Weights of a small GPT-style language model, trained from scratch on English Wikipedia: 10 layers, RMSNorm after each block.
MLP neurons of a small language model. Each row is named by its layer, matrix (gate and up: input weights; down: output weights) and neuron, and shows model dimensions 64-255. Each number is 128 + 24 x the weight over its row's rms, rounded and kept within 0 to 255. Numbers have three digits each. A neuron's up and down rows have the sign that makes its largest values positive.
Before each neuron's rows, "fires after" lists the tokens most often just before its 100 highest values on Wikipedia text that the model never trained on; "fires on" lists the tokens most often at its 100 highest values on Wikipedia text that the model never trained on.

fires after: " in", " In", "In", ";"
fires on: " March", " |", " May", " June", " December", " February"
L5.gate511:127115111172105087129109093119151146121172134153158140118164148091135120103146138116170133129138109077111090109141094123130106130102089080120082102117082119111132113154141093160140134138123144158127117121153107112129092124134127140116129173120066148145127143141102107197157088163118139140125082136123119098128116144160112143107149123101156142126115168136112135113084142107168132128185104126125130168146068115080174155087104099141145101158152121110155138160127138196116141149129138150116145128141120151143119137144121132107126123142143118151123085121107185128152180157100138124
L5.up511:107145147113129080108174135161131117146098149135128076074138126121108083149144094122137128121072113155105131144131165117108152124100157136116122122139138166153119119094082109091121126087168146135126118107103112106127153118130137137165103093145110123146153101139112135161131153135146138136080096129149178161074161159134124111167141093152115148106149128113143082110134130085080134144153092133158125133132139085119071103148134166096141104140151131135132115101094105127162126120146124110097101125125126178096129116144083123131151104092135086125114163107123121106071144108107175098
L5.down511:130125153156117135121176166111135093166111122103143151129153132120095126141092131170118108147157122144112127121199136106133123099112097182137162116129133121175094108129137136116133098103114086097113102156125141171117169164137105103160136153115139124122122121181146111113106144131128099108143151122106154141134137121110149118137087123101117146153143124108110206152147095154143139108140154091137158124156155133117124126139108100115136128135126154097119098135140088143127174105101126111153085126099134097112123138161112109137139144105129152054132143155180104081111080110160126139

fires after: " on", "On", " On"
fires on: " on", " 15", " 22", " 23"
L5.gate636:142167114141133166098183136153136117133125120096130110179108118125099115150117109134164103121151092090118112137103142166181190163143173074128100152148127075133115146150093133075124136136155191083137131145148124148130132151128109130138105129123146143115104136109119083103099122147103126107142078172125139124113147147157142124126163134135123080146167133163092128091134097147138125141142118143115138122129093123133125147114125101102107129132141133109108123130094116148128137140128145171153136128135124080143103092147164131189095101118127109136150138094161114151109143101105145159
L5.up636:098092152120097126142157127115148114091120190128133166155104165125129154110135104165120125135169148122124073146130114147145100153142091141122104141100137181145111090093118129146170132094109081090141123146139145134130130102121122147172115154090174111151155139101164131142128111138138171147108123127125143099167146148118127118118159123115146147133099139109154105113132111097132176125111119144169141107138138164081146117119154126130116095141146082155092127117140100110116135120134130134131171112110129166125115146102145137128131142119085096118200131100136142074166144177050135132
L5.down636:127087105121138144118155144119143112155082111124116068148112142179114084127136113136098112128100157131138144133128107162155136148168152117171104173122123139112126099145086094145163150109127148084143161155131199134119140130144130150152150136138154086094111122089128079105142111111078132127136142113113149158099114132143090108105119122159121133080165125124154133104114129159106144099173116126182107117114190110146132100073105132094107130139118134139090142142151099147123141117162134116098099152159119130116111104111090127144153161104161117140160117084140137133117173135120113127

fires after: " In", " in", "In", " 21", " 15", " 22"
fires on: " November", " March", " February", " October", " April", ","
L5.gate90:143122119138111118130168140142122112169120101099135108149117145122147123128108160149149111162132093172166099125126204150132129145117150095122127131131142147086083159144151098152134168153105092133151149107095148109131154120081100158150144155112114108089124153133122169109156094111105089087131156149096160101086124164129152090137124135064132121098091131110125116111095129120140160146143096104145143105122097146129123132111104112129178097116147100114142163172117087118096085129149139136110138142114073156117116106127118108130129109129098118129132120113165159127116093123084130148
L5.up90:154177118171116186128118148130103107139154111124124130101158144116108132163144158109137094149113123141106073120114127095159160155129138078119156152136136120116117138097143087134103127130121099122133111155119117128127116118085122109116175144185092143103127090196119174168151117126128061115112113146052152121150136132118079118134155113120143102102117143142101131142107107155076132112111106096165153103169150160102156097116134105097139121135134105140118139120122120117135124137133149136112125150110120126122114132108134102126141127145135157128148143118181129125080154108135127180
L5.down90:128115169132137117153149160086127126079172117129143106151113086119138093128086152159109117146150122137117121133151173126130108110133150143139147133119094136127099121080156109145136125107152138145082155106126148141177136154183125068123137121085113122117170093153131125138138094175084118122147126149101134133113155140147189106138145142112115153127138105119132138156099102110176131130097120119105109132148141150125125100169133118133149107137178125095138103136169129101138121108095149120120130129171097112173143097138124116105101096173108147153134141103144142130115139118142106131

fires after: " on", " On", "On", "."
fires on: " between", " 22", " both", " Both", " 15", " 23"
L5.gate232:141122127151137180154112159091173077095097151157112103150090178118147180164150089111162105162172089157164125132134095156124134156133143157110106143135121126184100132093145104124129127161128145112138138155166106109097165119122106116116164158123154175137119078125152156117149142137080139156159114130107144145118121176152154153129120100133108127118104148120116132116123134137112175144114100122106146148176170151157148082136138138137144139138111133162089126127098104158135164175126096184102130144137147152090132144069129130137101128108112076121142144131137123108098158131107170146
L5.up232:164113153143177135132164083107142142129090104116133112161142111117102139119159116100097119120111137157130127145102113137120098135116110122127149081095152145147108145111120111139163117103118109097098132108109177119153136160144117140123168116080155129123129145116136153119122161141148173141097108174098162100178144133157162103134108136072135107155139091117166159100165121130133128129154146151135127121137128161101153125129141151090118133168143127146116116122145131076114085114131157135131160097117125086151112120159086142166130073143129152157116107138132135096150119153102067155
L5.down232:147107158140111093124125105139118151159125149093153187105125136128091111092192124124184142127097147117119138153096116140177121164097121115125137134111166119076146133145123158127156140143146151133121167145131131119119113087097147167145143119086166088110132157099124145137108101097150135129122136118122121142184132141168112136072113141125105124141183099095128133170161114121132120137115118135131144131136118154079113156123130152097114158140216161125138149117118138089144113126138152143126135099167127116140103114137129108126144118126112107148147185111134114102106117100133101146

fires after: ".", "="
fires on: "\n\n", "\n"
L7.gate55:153136138151143146093150110143176147087112139126119164105152117086141156091117132136169159116153121102125090105102110098137111106118117113110156155133133173094099132128157125163169107089149147161140135173125144110095141122113073135157170110140099117086172108129152128119147143154097105115137106177082079090130126103132148140116139135112145168135099126140126122118132139161158109126150112116101126110110106109117140112157152140133149140122146123124108137189135092126109108131112088136100126133216138137173154135122146165127142129134119119140125134108134127115095153121120176125
L7.up55:097137154137147121161137115111100111118097099112097151140147110139121140114153172091097153092140144145116075087112170115129119145154119143130103116135157127151149176101115133120143131158118143128091138118129075121140119119148132120144176134134090119156112088131128164139163149126124124111157110142152109169144111097152114116137147141118118125106158122126149135121177122129114153133151131102127112091111125119072113140117114070134154159111105099134144104141109111089099099162136069150121107151151127081102141155144157143137121079128133129099116152123103124174125173136150120149
L7.down55:145128142153164136092122119161164150097107160172128128130126105134140116157111144107154143153143136115128125122134114140113171098102106103143114160063126153109170156155143161146108134127105114087109100101127139118118146146093146114107157115089106104115126130135136113135123079129126140117169091151118117123173141146147152103114123143122130129087154123107104092152144110154183104134141137101099106167136122153125139110091114121119145185150113127126118138100138130156152174113110112146096171134167178115100138128115123142152109117119161096111106133105135129114137092172151129156

fires after: " the", " during", " of", " after", "'", " After"
fires on: " the", "s", " his"
L5.gate375:110126122121117140157150121133102146157098127137125180195140126127126102117140121151133162144142098135102126112150125132136105096138111177124093131109170112165132192132208166124111131143153098136135136086131133082088103168115114102127133125157129112140141137120137128161093082120112151127159065118165138143153134129147113160132107102157113146129127159116137154093130169125120140134123125169118114097131105146077153106154115119076113129098136159153115145132091151110173163106092143152129116148113114161131104123146129132137109081162107144080144146111100154118126144127111114114
L5.up375:088097131121135133123122090156132167168079128145151170153124123111136146099104145151153084140146101105106137133128155114138125107138128203132139153113153114156105090155183113149118152161139131095154121172136154075116121153131134123145090132160089159131138143108123125129157085143123110099135119142138119123152132136121105133159134067151133147100164161123119129132119140134167138151123125197111116116082159133090104105161135083133119126166144160115114118145135137114166123119112103183103142145118111163146085141133143125107117105127145160121125132135098130134148138138098089128
L5.down375:112115092137120150119107145121121150103114157145125183164116125098177141139137116134098072105174100163154097143132117118076095115160156139106132136097153146133135098098169172147164153135165108163117115168130120143131090126116068120115100125176140107098122138118086092104126145114133113081121119131185091159131146190156095108125121098096139121156125126120162122139134137148165133169134127115106135148106112122126108182145086096097105142106142111180128163132131096102164140111126135164104119157100136149155132096153088147109146105129124144114124157093118130169152129125138105081

fires after: " |", "|", " le"
fires on: "  ", "por"
L5.gate395:111097113152135163077100092137125097141113137132162111141131140195126135134120140113156108122162127095157126065133109128105180112083149118138140164077119144178157106092090113149130140114095130158178178128134162156114075149175141155121142128126113170143167132155123125092092111131148130192122140127173098120110155130122113124134119128118114112121167136115123117080107145130133106113144123109154172109155087108141100137096145174113121098107136113120128138092085130135125107090112154102094139091142123109110118115104134131112120167139144123141138111138155134110132163136180116104
L5.up395:130159128129167154133088135087147139100130108121149111157120147204126100132109173102179121110138127137147127061154111143112109133062109185095132137105139126084120139136105134095104176113202111108124147156104123142136116121119160140128091138136135112115117124149108132102136110120104119112116158154112110127133144161181135128076113085120122082102119128140108130148128151116124122142159109132109140074156151131140162122105106134093126109116139112096134153124115106127138151083150116132099168112135089150163088139138098124140122137121138172157148136120137149128117120144117115136
L5.down395:114085090141158159151121124136124137139101150142164143167137169117116111120189148095098136122149131113116129109123145100099155080138139148151131094095134179141125135131134184149166107111095084130148164111079073205116136121152120085153151128138080121127147150144127136113116069144121161127165194100112101135153145151095135126138120105107109121143142122160102089135146173112122141119092124098149127150163108151124125161127089172093163127161123134120161103091113140154105081099106127125119128108118151140118097109158132140105167134139093132147149103119147135129090136127130117142

fires after: " of", ".", " that", "ing"
fires on: " the", " this", " This"
L7.gate340:136152131115130189112134111072095120123125134123116069120118106113122095119132127123119105128113125139131097118128154100168142098104122091133098202127126165096130156125101102160145074117124112139132124129146089149119116115167128071132127100126153133174114147098139084165109157125144107160142164103108098116142120102115127099109106127142106105102112106110121141109137146100108158090119147129110132116117172129121097153108128152151122108113135161164124141174112102182096096153140125122134100131127098130113129140138155149156171126101156128116118121106133119052105109146113144148
L7.up340:142155137145127093108122135094120142114123129118107159154117164102131093123136160136219103142128099120147141171151146152126108138115097160145116164126131128121102129117152102127133095139132145103143125116131137108124173121105118135152116069120133099147124128153087128108117162105146143137119161154171091146095123135105076138112124120089115102091099184202147147123080128107096109170077118085175109084106134125098132114078111127127114146125092146112123100119138140179165127134145100134112145103158161146126122135145122114159102123129109162126159128122118122116167100140110108106
L7.down340:140071131130140085135156135091124136127160119130123099147101101156143142104150120115133142157135126135147157109167123110145134108149194132124154129119131190155107125129132123127135172153139161170146127106136148140122112143111117114091094120101144114104170135145184124154193128135112102109141074138129184125157167140130180129086112151171124171154132136112154141117110113123109107162137146127125188100142108113158142110183159123113115139143151177138150152120120125158108121137129141169121101154135139149161139124096122096112137128169128107158088129113137147189174120144124114101

fires after: " in", " from", " during", " of", " to", " the"
fires on: " the", " late"
L7.gate261:159085136119100125156171113141155137154140121149150158172120107129119135101133087139156115171120114122101145070090112129136114127117118107170095126170149145164123128157130125127148115136151107114109177104108126096164132077141145113155127131095111119094148164091121115120120133138108124069183105147170096141115144119156119131112125118108101159131116087118128128091136124175136112129092119125134127114140150138145127134128133127098083136134121135120072120130145116093127157162125131122129128173136129090109142163194116109116121088116151114119116153112130118138129124183126135134
L7.up261:139113147108131092125155119127134109161143112097139122145087147142121116143067147105128114169117107132105126131076118119137139132091104145095135137126165164119149119117095135175133113084152121110071102167157116080110103129143158140174105148140121122136142157148123147120145134096087137130124134109134153093116140151167091084133088123111132113119125133124171112139109131144155134159136097135091117092158152122120123121125124131153096093113125153093133134092165130148135158121122102152154154109156108144099089133140135146089138149146117144092122167097133123156162104117134122151
L7.down261:137112089123111097132088121136138169145139152125118158163137107089114162146087114173128123141085067153101115118125109115143134151125127144134082130148138144141141171169128134130203142159126106150159115134130110129099155118108117153157097109127155160117129162114137160135148126124122127135143089110120135087118107139145104102137101089125170139125103111159154141109160128107171141181131134145112122170134104144101127137141131143137110183067140175109123134146121111105145158138178110119120199099114126144098136162152086155119129176114093134108135123112138082118121127132147156156

fires after: "-", "|", " |"
fires on: " 1", " 2002", "0", " 2003", " GK"
L2.gate47:142141115114094167142149126108088124149138180123089161108161162123118121104131121143139159114123114150134119110137174128069151150107091114148110137128094081151144134102139171147107126162109086156115110120108162113105123155076137124132173124154132123173108147122137177093131150128108125120140145101138177117113144122136121117116138159163064123099121137076131157140120105162126127169130111138127123116121151142123104171136158120126157119122128157108145114113155101111143133127073096125142146111106148140125126099133182160151138153124153106130145094130134114186109110133108110134
L2.up47:092169128123106113130132101127164125179146153131156113157101134120111166120105116073128098148168144136128122115127081136142094167098132152165144126104149115098147185129181135146091134121126138121090150149119100111145119129101108108120107142097120125121122113128121123108130129144129131131124103158171087135128125145163177096139115158152130133159079105187113108120132142116118133093114084068110132105126152107117130119132158127111098130128124139164126144125114102139099112063127129178140119126125131093165114154117104127107112168077114116116061135136138119115099146135107082131
L2.down47:122123096173103167160128186161161120115094114107142100108113137118148151081115113155103098155159138143158112143107139088162132144125113097104132118139171118152157121125124104131119143117094136160145116133121108131171124125133149111139108131155165114153140136120117105143157130156092114129095132139128188063153125187081110153125153118162138155139115094144101161147131150127123124125109154122143136111142127140110149115147129131123129120139120122116079138127138134114138180145087114141101112126104070155133133122106150103173177049115110147093113147096156091132119121119087119120

fires after: ",", " the", "–"
fires on: " 2012", " 2014", " 2010", " 2009", " 2013", " 2015"
L2.gate358:157125154123100122131131136119139148138160128143126145120131185128140115110129100092122157127088120136081098122121107099185115115121126129144152148104102075128078107068153153130156086163117124142103112144111093148088142154110110118170126216155119142117125146112118152124168148133111151108146163148125189135130115112131151143122153112117117141133118149109146100145135220143168084137132159146161129124140149123140165121102130142116115136139119085156143111124104072153097127147159133174092174147149153152134086156147148122157125141151128104153097131124136143163142117119127153177
L2.up358:176165148113095128142107065123106107118117146185104135155177145144141116098109168098107137173108130129128150104097121139154145151127145114126111102101100084136103169134136145140078131134118124126144147127163154135143156129139133144144122130120081140104141144138153107129118107099136148082154132117139125118153136162073143185142091114141127127088143155116181109113111159122139147135156134142140124151162119120122127165142128151121129144173135143131120122114134128157121109144138130176085153151126100138098088097124095139179146115101145122112079108117100103149127128116114158134
L2.down358:137163114109123169126136174127140092148093132128121111147089128155148125146107125141143184118093157134140128149106128116120129076165164155154153119141151131144132074107112179108134099123160140114137112133120165152098132116097078115163122106167111068136125118158124135182124135142106131149095121097173105186122103108117123065065142138090133134136079120120145157136122136128142140114068125088133107123139123120142121122116094120131115099135130161154094143124082100136135140104104165148136120113115148102095164125139094108142117174115138110156168128147116115169129100116128175126

fires after: " |", "|"
fires on: "  "
L2.gate299:126129120165160110144095123083120129149106140144142086116146118137106101110129137089145140105145110132155151131105154125120140108151124101137133105106122165139140125149108141128077095155125114152142144114104116110092113130125176145179122174143141128104122118126088111081135138101154116106119192128095161144147121128115094145170117140137144122160121106111112127138093139094104097071151116177147143097123142067105156129104119165179109147159130088131135164122108107157119122086141138134148144148097173163094122128155157160111137135114107129129176141156147114176102137131158148163
L2.up299:076127126156131094135120130132147110125105096123166113160111153144104081106130138132142113140167092177156127113130156090108207125126126171138135115138095130085133091128125150134133145145128103129108150167132095132086121152155122149139090125138123133081133110135081087127164142126123137107143151120093117106172119126126116140107103143126091184151128091109155136123148118147162104089145140138106115118152114145142156095132168132148093112144119125099105085102115074128144140091089150159119165129134147148144108112122149144081116090119152159143166105152133132155121174151144115140
L2.down299:123136101139178091152146103136099146153104148108158116085121121153152157092154162065120121101080118156151187071193110123132124149130116078150123071153118144134122126135118154146125112108120126138107140136161126138113090117125151120095118128105135116101126116124113126128161140142116109143081151121155121113132141123150131132123137134125112126190120128113099135150123145094114122147120120124143125128159102157164150140124126046141113120168112128096144111090153106073150090110145162118116157120151152140107148155097129159128160100131088117155130122089149109093126119166127146162

fires after: "\n", " |", " the", "'", " on"
fires on: "-", " .", "s", " the", " and", " time"
L5.gate215:094132068089131113137113110181147178111101112156126137126132094108132120130154110150158113151095149165135094154133168153185147091133119124146102135132085150136160119118103098116123110108152187135105119139144149107089117135144177130095126107085140157121135110112123107117130148102099138160128061142142089150139110099125095158136109106115157161155194097172136096124129153099133084177116118152131101150109134140101115146137136156150137110102126127178125110138118132162115104161115173141120146126107134137140124134097137187142150083121131119122094153144116111136121148067107116132
L5.up215:114103118140136122114146160133129163136126124091137140205149057129120117125125130126135142110098121093154135134159138101122163087106117117133119083128095093158118113155113121129155136120104126122089092161210173149139146109151109142126108116150113135151152117122134101111088116126088161121133078152106145094136145143129131162122146139112151130113111132124146124120127105152123146135092116184119101139101111156124119084129119143131073148137115125133110144143077129117122099106124128176159129100147153175118169157097153104133097090150137093087100165113115088113146191110157158130
L5.down215:107137133095142124157117106162146115153105117141102103134142134110126154072130149098134133092145152115113192141148130124084100126136126079145117143145093140111146145102110138096167097159123130186113111164166138175101088102119121133117129164142109124090122156130130114152099061127117161173127134119084124119140133141105140129136140132146161095138144149126072086111172118115127114081119140114134131148144135129141100141121145102145124133157101150138140152120162139094135109191140120133131125093138128155114127127115100134068126133153130183111173136162121158150110110145135143128

fires after: ".", "\n\n", ":", "On", " on", "\n"
fires on: " on", " On", "On", " July", " –"
L7.gate666:134103122108127141135139135161135155147094163123122107131100139110127113148187115135144075130126132117148134122116125155147163174131128137131075115104103160096108109157129159149105139146167103126137125143138123157119128139147107143118100112121168134150098126125194077116098143089170142108194090085130169139157119165143141118096114153151134123125157145111117123128124121171080141176128122169129111119158176092133122149146131143122107109101107112102076131140138110148130167113121131137128092169157132122099126163147119120125118074139114128122126126097186137123138140123134074173
L7.up666:117118114146142135137135126141137141148122136100126126152118144115167171162131122118087135143204146180148139120082115108081153151127150103149103130136122127133136120104104142151091150142152136125088060147158127110121117134109126188178099120124170135127134141126163078077147113148111130136169146138127133112163172114130125091131155141135142135143126159101144121137102144108164118159185142190112190160133126123112133109155156152124129147124122151130080103141104106130158117105131147156150110099134091208116085138149112138156126128149101107112138164102153128154152129087114110145
L7.down666:145121113163117129124114108120146098168138130137099091113122115075155138120150158176125084113133131124127109124118108155126131190121129135147129179108114090081133112136095106091103136114138080125125110163113104110128108145136147129120126127139159086172109126149151111118122129108116136151205115112105137142128084182099130116077135155130139124162161129069138173131125129156083118151080119142145121086140163159119124145111112126141129111117097136098086166149105110119159154160134134149156126136168129132090072135131102148124128153156095168102137146099145105140139144111129118131

fires after: "="
fires on: "="
L5.gate525:170103150149117142133141091135160163157110150100098102151133120102080153126089111141144108163168137110102134178154157152053162087168114101160118162099107128124082072091108109153128151131161120139147125132098106138092130142136082149156146164123118096130112148106130119114120116101108147139145125183131126125090123151106195106121089154099140104122108121155144154126084143152107131133160102154140146086134157139114106109127126121123167134124117133143123103128151147130111125124140142183112114100117119140129079142128164147133094129109075111100092171108131150116136157113152130161
L5.up525:117148184147117139107128138106119126122105137127152169142123155093128123166111112140108144112167152166110108102114096153108156145114125099126165108130159121114115120149152126132100090138160110133109094106135089142094134148113121141150132136130077120144109125142132149161096117140126139112141098117121123126112124089143125115148163132109130086141148120195124167114178119099101149106084140117089175076130117111141121098148108130132157174095118141161106118139118110104072082094127091115133136107091143104134120145134088130116111098098152114103141090104130143175141136116157116127
L5.down525:095144131085122128106118103116116150129122141107142123151111103099087162117137116117104113165152134130120127135145140120117117107121096126113131112105160144139128133130109132065138126140140117128083095127121104103077118110126112120173139110104123076134081124147148142142123110116124123172122140136140116133135117134178191061174150144144135118112126129164120098065157097138158143114107152125139106158111154139209145127126121170150128197061170125108139145139119095134110162101165111145122135178133144120156141138117126138090103121156141141129114144099155117110114095159188131154

fires after: " |", "|"
fires on: "  "
L5.gate441:138145111163150091159081134117134127084137137178130128188142111141105101141171106152126154116141132125119143126141172154118146102111112122174133149118133131116152118129142080148045172130088110152141132088127081146124119105151139070090145106101116126087135112105123113139138132112144137107147155113122123106166142117145116181146120128120123151139161125071133125128138148082129116100138101150135129127110136144132137108110130107122108165130064113139163124086121091097101102134154166116126077117138111132089106168112138119124110105139126146086145162119150119101076102104176147121
L5.up441:107130148153136120122140099067131093121086115130145128140103113191131091128109172120163093114140103124190127142135125115179106140104138136106098097111103148096088143119130141100121119134118154139131141174122129130112096123102134159153121124161097147117078159139085135114177118186126126122115123112108111117124132147133140107117148156088125151112171108135118139131110114128140149091135097125146113130154086136177161167122139109168082087103094125084138139082081091102139099146133141131098133117087118110156135140134147142140100141144124138174137119100163129116135151105153097127
L5.down441:118165108137146144141115114138145101138097157117160104164115116149101146112115104112131119165175110114130120095139163150114144142079125131107098058095125159125129160150139098127075115130093154129123123076126164122116106118129165091098131161124113120091129100108130143133169139175140130131119158150157124115140124107147137161094104136098127121150122133151127137114105142125128124109165137125095115102124137170136155119122116102181145128139147123096133155078115154145148149109162160188137113101097075110096123152160178144129110137120097109170136109122109114064098108137113129069

fires after: " the", " a", "s", " –", " The", " and"
fires on: " main", " IT", " largest", " highest", " central", " agricultural"
L2.gate590:172127122117157144134148148132128153124128132130132088134114082140095136164163133100115148142152113143118173073172165114156159172109176154086091117140112147081178114143128145129128151106142135140126170099117126130116162153129094110135107122143141113091115079107164136093107111163128106146126103100126131126101135161135122159079079168136121160103099116143129132148166117131145145131132123131130144125110113177140149131140150103126101106136113128130147126127124140156178154153101144093119089138149177120158148055101122147096151158127122177144096152150111106138109115160177129134
L2.up590:083159130093128137140131116142160114117135120127134137133107087151128121153111097115132121138149126133176113148107175111149157166141172146131130145144142169110110140096109090147133138072138111132137114189135137156134099122082147142111164112067091156084086136180142128084133118113108147118144114127143152090141119129133147178121147134111158133116165134147114122127117115142151172129187120131140094126096094152098153160126099109140108186095153115122116118143143116120128155101144088073133137127147125122145127131106135158138121101122130118132067108124139122178133126110093095156
L2.down590:154112133128129108162134151179123161137114134127133080119133117132107111131112125127156141125071157178118139125113182180149132175143114133118108117095094128073157096149110176131120104083153111098147139118108116092123138129109119087120108140137127123161079098108128154088138119128115126101138118131106149110136175093100141129083128100140130120107120117128131156111125134165148131105116136114123097081128139134122088155137142126101133152133149130096153140153170121106129164198166108111110105108171124147156105121102130164120135140126185200121148106120143099147160143103163142122

fires after: " in", " In", "In", " From", " from"
fires on: " 2013", " 2012", " 2011", " 2016", " 2015", " 2014"
L2.gate451:161143099105155154127137109116109109061112137125109132136090133102146124148102132125121114119153140120166118114101124131155069149148133123123127146105146068136111124116096142138147171116112183117105144136152112115096121183140149085201183088090158126108138150134135143117169140146164120065124129171146120138134085105110177110097135122069116091078131121140142151128106128121142146113166127125158133156121127131101140097114127103103127129102116139130137125134101134134126138105083083163149166136109123143109068137146157152120128136130122119172103133120139110160112142124128140135
L2.up451:150125128131096107159162150107136152152120115112123148120092153155136153095113093156121143128144156165143097119097145112157125119122127135098132169119102113125155149071110133132096140153111133190158122159155142133129089103086153134106120119084141129118111152140116174126144111101110143120147070132143123135123121129103129099121110119099129117126079137119141149140114163102149124113114150165126174149143090080142127129149149122092122121159156131115160094101118097144131114133174125166141199143130102119195101111128158119122125115124126156128131131129115112117172168178112131104
L2.down451:137159101067095145113112143139138183109160099133109108142111136067132179150147128113116099108169137163149126108127152149114098118165136112113167089140112121110134115094153180137140076131108148133138116157162144131151104139090095133133170102120105086119152114159120134113145148114126104100121080133101134116117114142150106076103116105113166147131111141159112150129124146124115111149132106114087112107067096159122117159127127128156105104148153100162172123078104121125094120141119120139134111108086159136123143110150123130090106168080083135175159121122139134088111118133117116169

fires after: ".", ",", " of", " that"
fires on: " the", " This", " this"
L5.gate19:096147175093124177142146101126134130118160139131157090109086145112170119114121115113151124117138097094139132113139126104101126133153150132131136084134114163116098134134158085129139130144109154096093129090102100141171112107113138131145112117140124119136091131104156154145156145142105126120145131135099126108129135098179145126148096106161111141152116107153184076103162104098136154119123112162173124151098143144159135113102114128151137163125141133147133106091149124151136150128164118100119139139070146150126135126115115144131141168123128141114165144157125128138119095124096135094
L5.up19:098098154170135143128124133117142135148129146126145126099108127148153149069154139098183112120109132142144096123137117138152120125114092130103124095118163160152120116140111110134112140112144093154127128167136100115088095107095140142130143122135147147155148111151142105135140093090155107102075130140123100133117133105104122116112099142090157109117157139160133158169081142122140131163123135128160090148158134137119130163118147141148126124170109127127105121122101146180119140144113086169128160158112114057136116090085089110169113140118135115104122060155112132124079114139132123147
L5.down19:139120130086128134083125136125120098107158146092077150059171133133119104150134155154136108093142111107129141123093111132112114092127133115125140105127142125145138141128129141139117141154126143127100109102109166114134142130142127126130141126116099169117109119098139160131143135101195149139153119140139167153127176107114146113138153110146120139103138116133137097134100099119076117063112158101079124103086160151137132122175131125121121121132166163113114101135127178160102106144140113119107099119098104145154101140100143153122161089128139163135125146142100121107174115200106138168

fires after: ".", " the", " of", " The"
fires on: " This", " these", " These", " construction"
L2.gate481:107115123135130120157112129114132147176102104159123119153073102139134137140141119115116081155130120086148136125150153144140076154125092158157108107095115136116165093120138072113164146125154168128085107102142130112122142133140106140183109115127148152165131130135123133138134129120110165121119119139113130150150116127137098113155109095135126112101155122135143114122108122093093130098125138132176114131119123089118095113083151134135086135082125162086138112088164130109088120140169134161155123137098115106100093133112134083203174147127137132121148115132118107134130091139103147145
L2.up481:142141117161137089133092107141136105124112133129127188123109137155125094145118113109143095153092115124139174119159143112130097137127110143125149133093103136150144110165164093151185130132121153156150149147152119135121120140169167120139111095169108136119099089143102179108146145157153135133134101138081137161154134131168112182179145093121103126111101096155141134136129128124090101168080087140134109136128142133151112065126132174172102154103171150116083108131091097140127092129135119110136149166149161131181162167081129127140101131127112146106133141146118129146124101139115098098
L2.down481:132132116110117146123130138130084096148091156119137118158142146110156090153116092144152105158094167107154119137120115113117141106097143133135095087120132155100114125125140151153116145140136125105103104091149145177099113116146143092107126102136107109157137104111118093111150094120171173156156124135176113147126143179117132111108107159131134107103160117130146088115121132170112150098157120146140115117118129115111140140141112121158177107082083104139101149119143147118141145121135150093104164147131128095134130101079146109097148153142145130129102149137115108109132099145116096135

fires after: "=", "."
fires on: "=", " in", " of"
L5.gate291:142114123118077094115137123171098122155172134102142131119142123139151142138090172139149106134115173192150094162130141101164143163125116171126147113109118099108175127123143127170124152125127093130089116162132113176127159095147098177130156134083147113119171135124134158137140124096120127120132128122088101140151133072114103114143130105146131119148155125088122163138102130112136109129139148135107145092079115165144109138127124145140152154100094121100130067128127125121154155120137072095103146098111109138136081135150130156078120148122105118070119124128087146096093128137107089143
L5.up291:103097130130157137174078129097148148147116130153086135141123172096099153131136149123137158107137137103126126121110142145076156175146156079183108136139073145138155125119138134128090141121156148118127101131110110142122144152139151118134153149097149143184128145105173112105132162113133093106119089152153136175116110140139136127167115142170105171145131107150131135131119122153132121120161161092089138157151113101153095141134120083151122106152153118151085124140153147090154126141170108118113115132112110136103147135154069142132175151127159102120146146121127087110104140112140145107
L5.down291:121104217134147132117118179128105155129135135152121118112134125153105132148141172155148125111141101113133111163147123110138097138165095119074138141134143107116145082178153124122095181109136098119128145143136127103132143129166165140139136131114119140115136095161153157100136176097118106092114100122113083126161157112129139131121176132162147156093115105140118121094135160122181096122145124118129144127108132139166153060119100141111113116105139120139087099134149132161132110130109093122095116151147155129101101149095216096144169129111098094117154106133136139110115063121165146123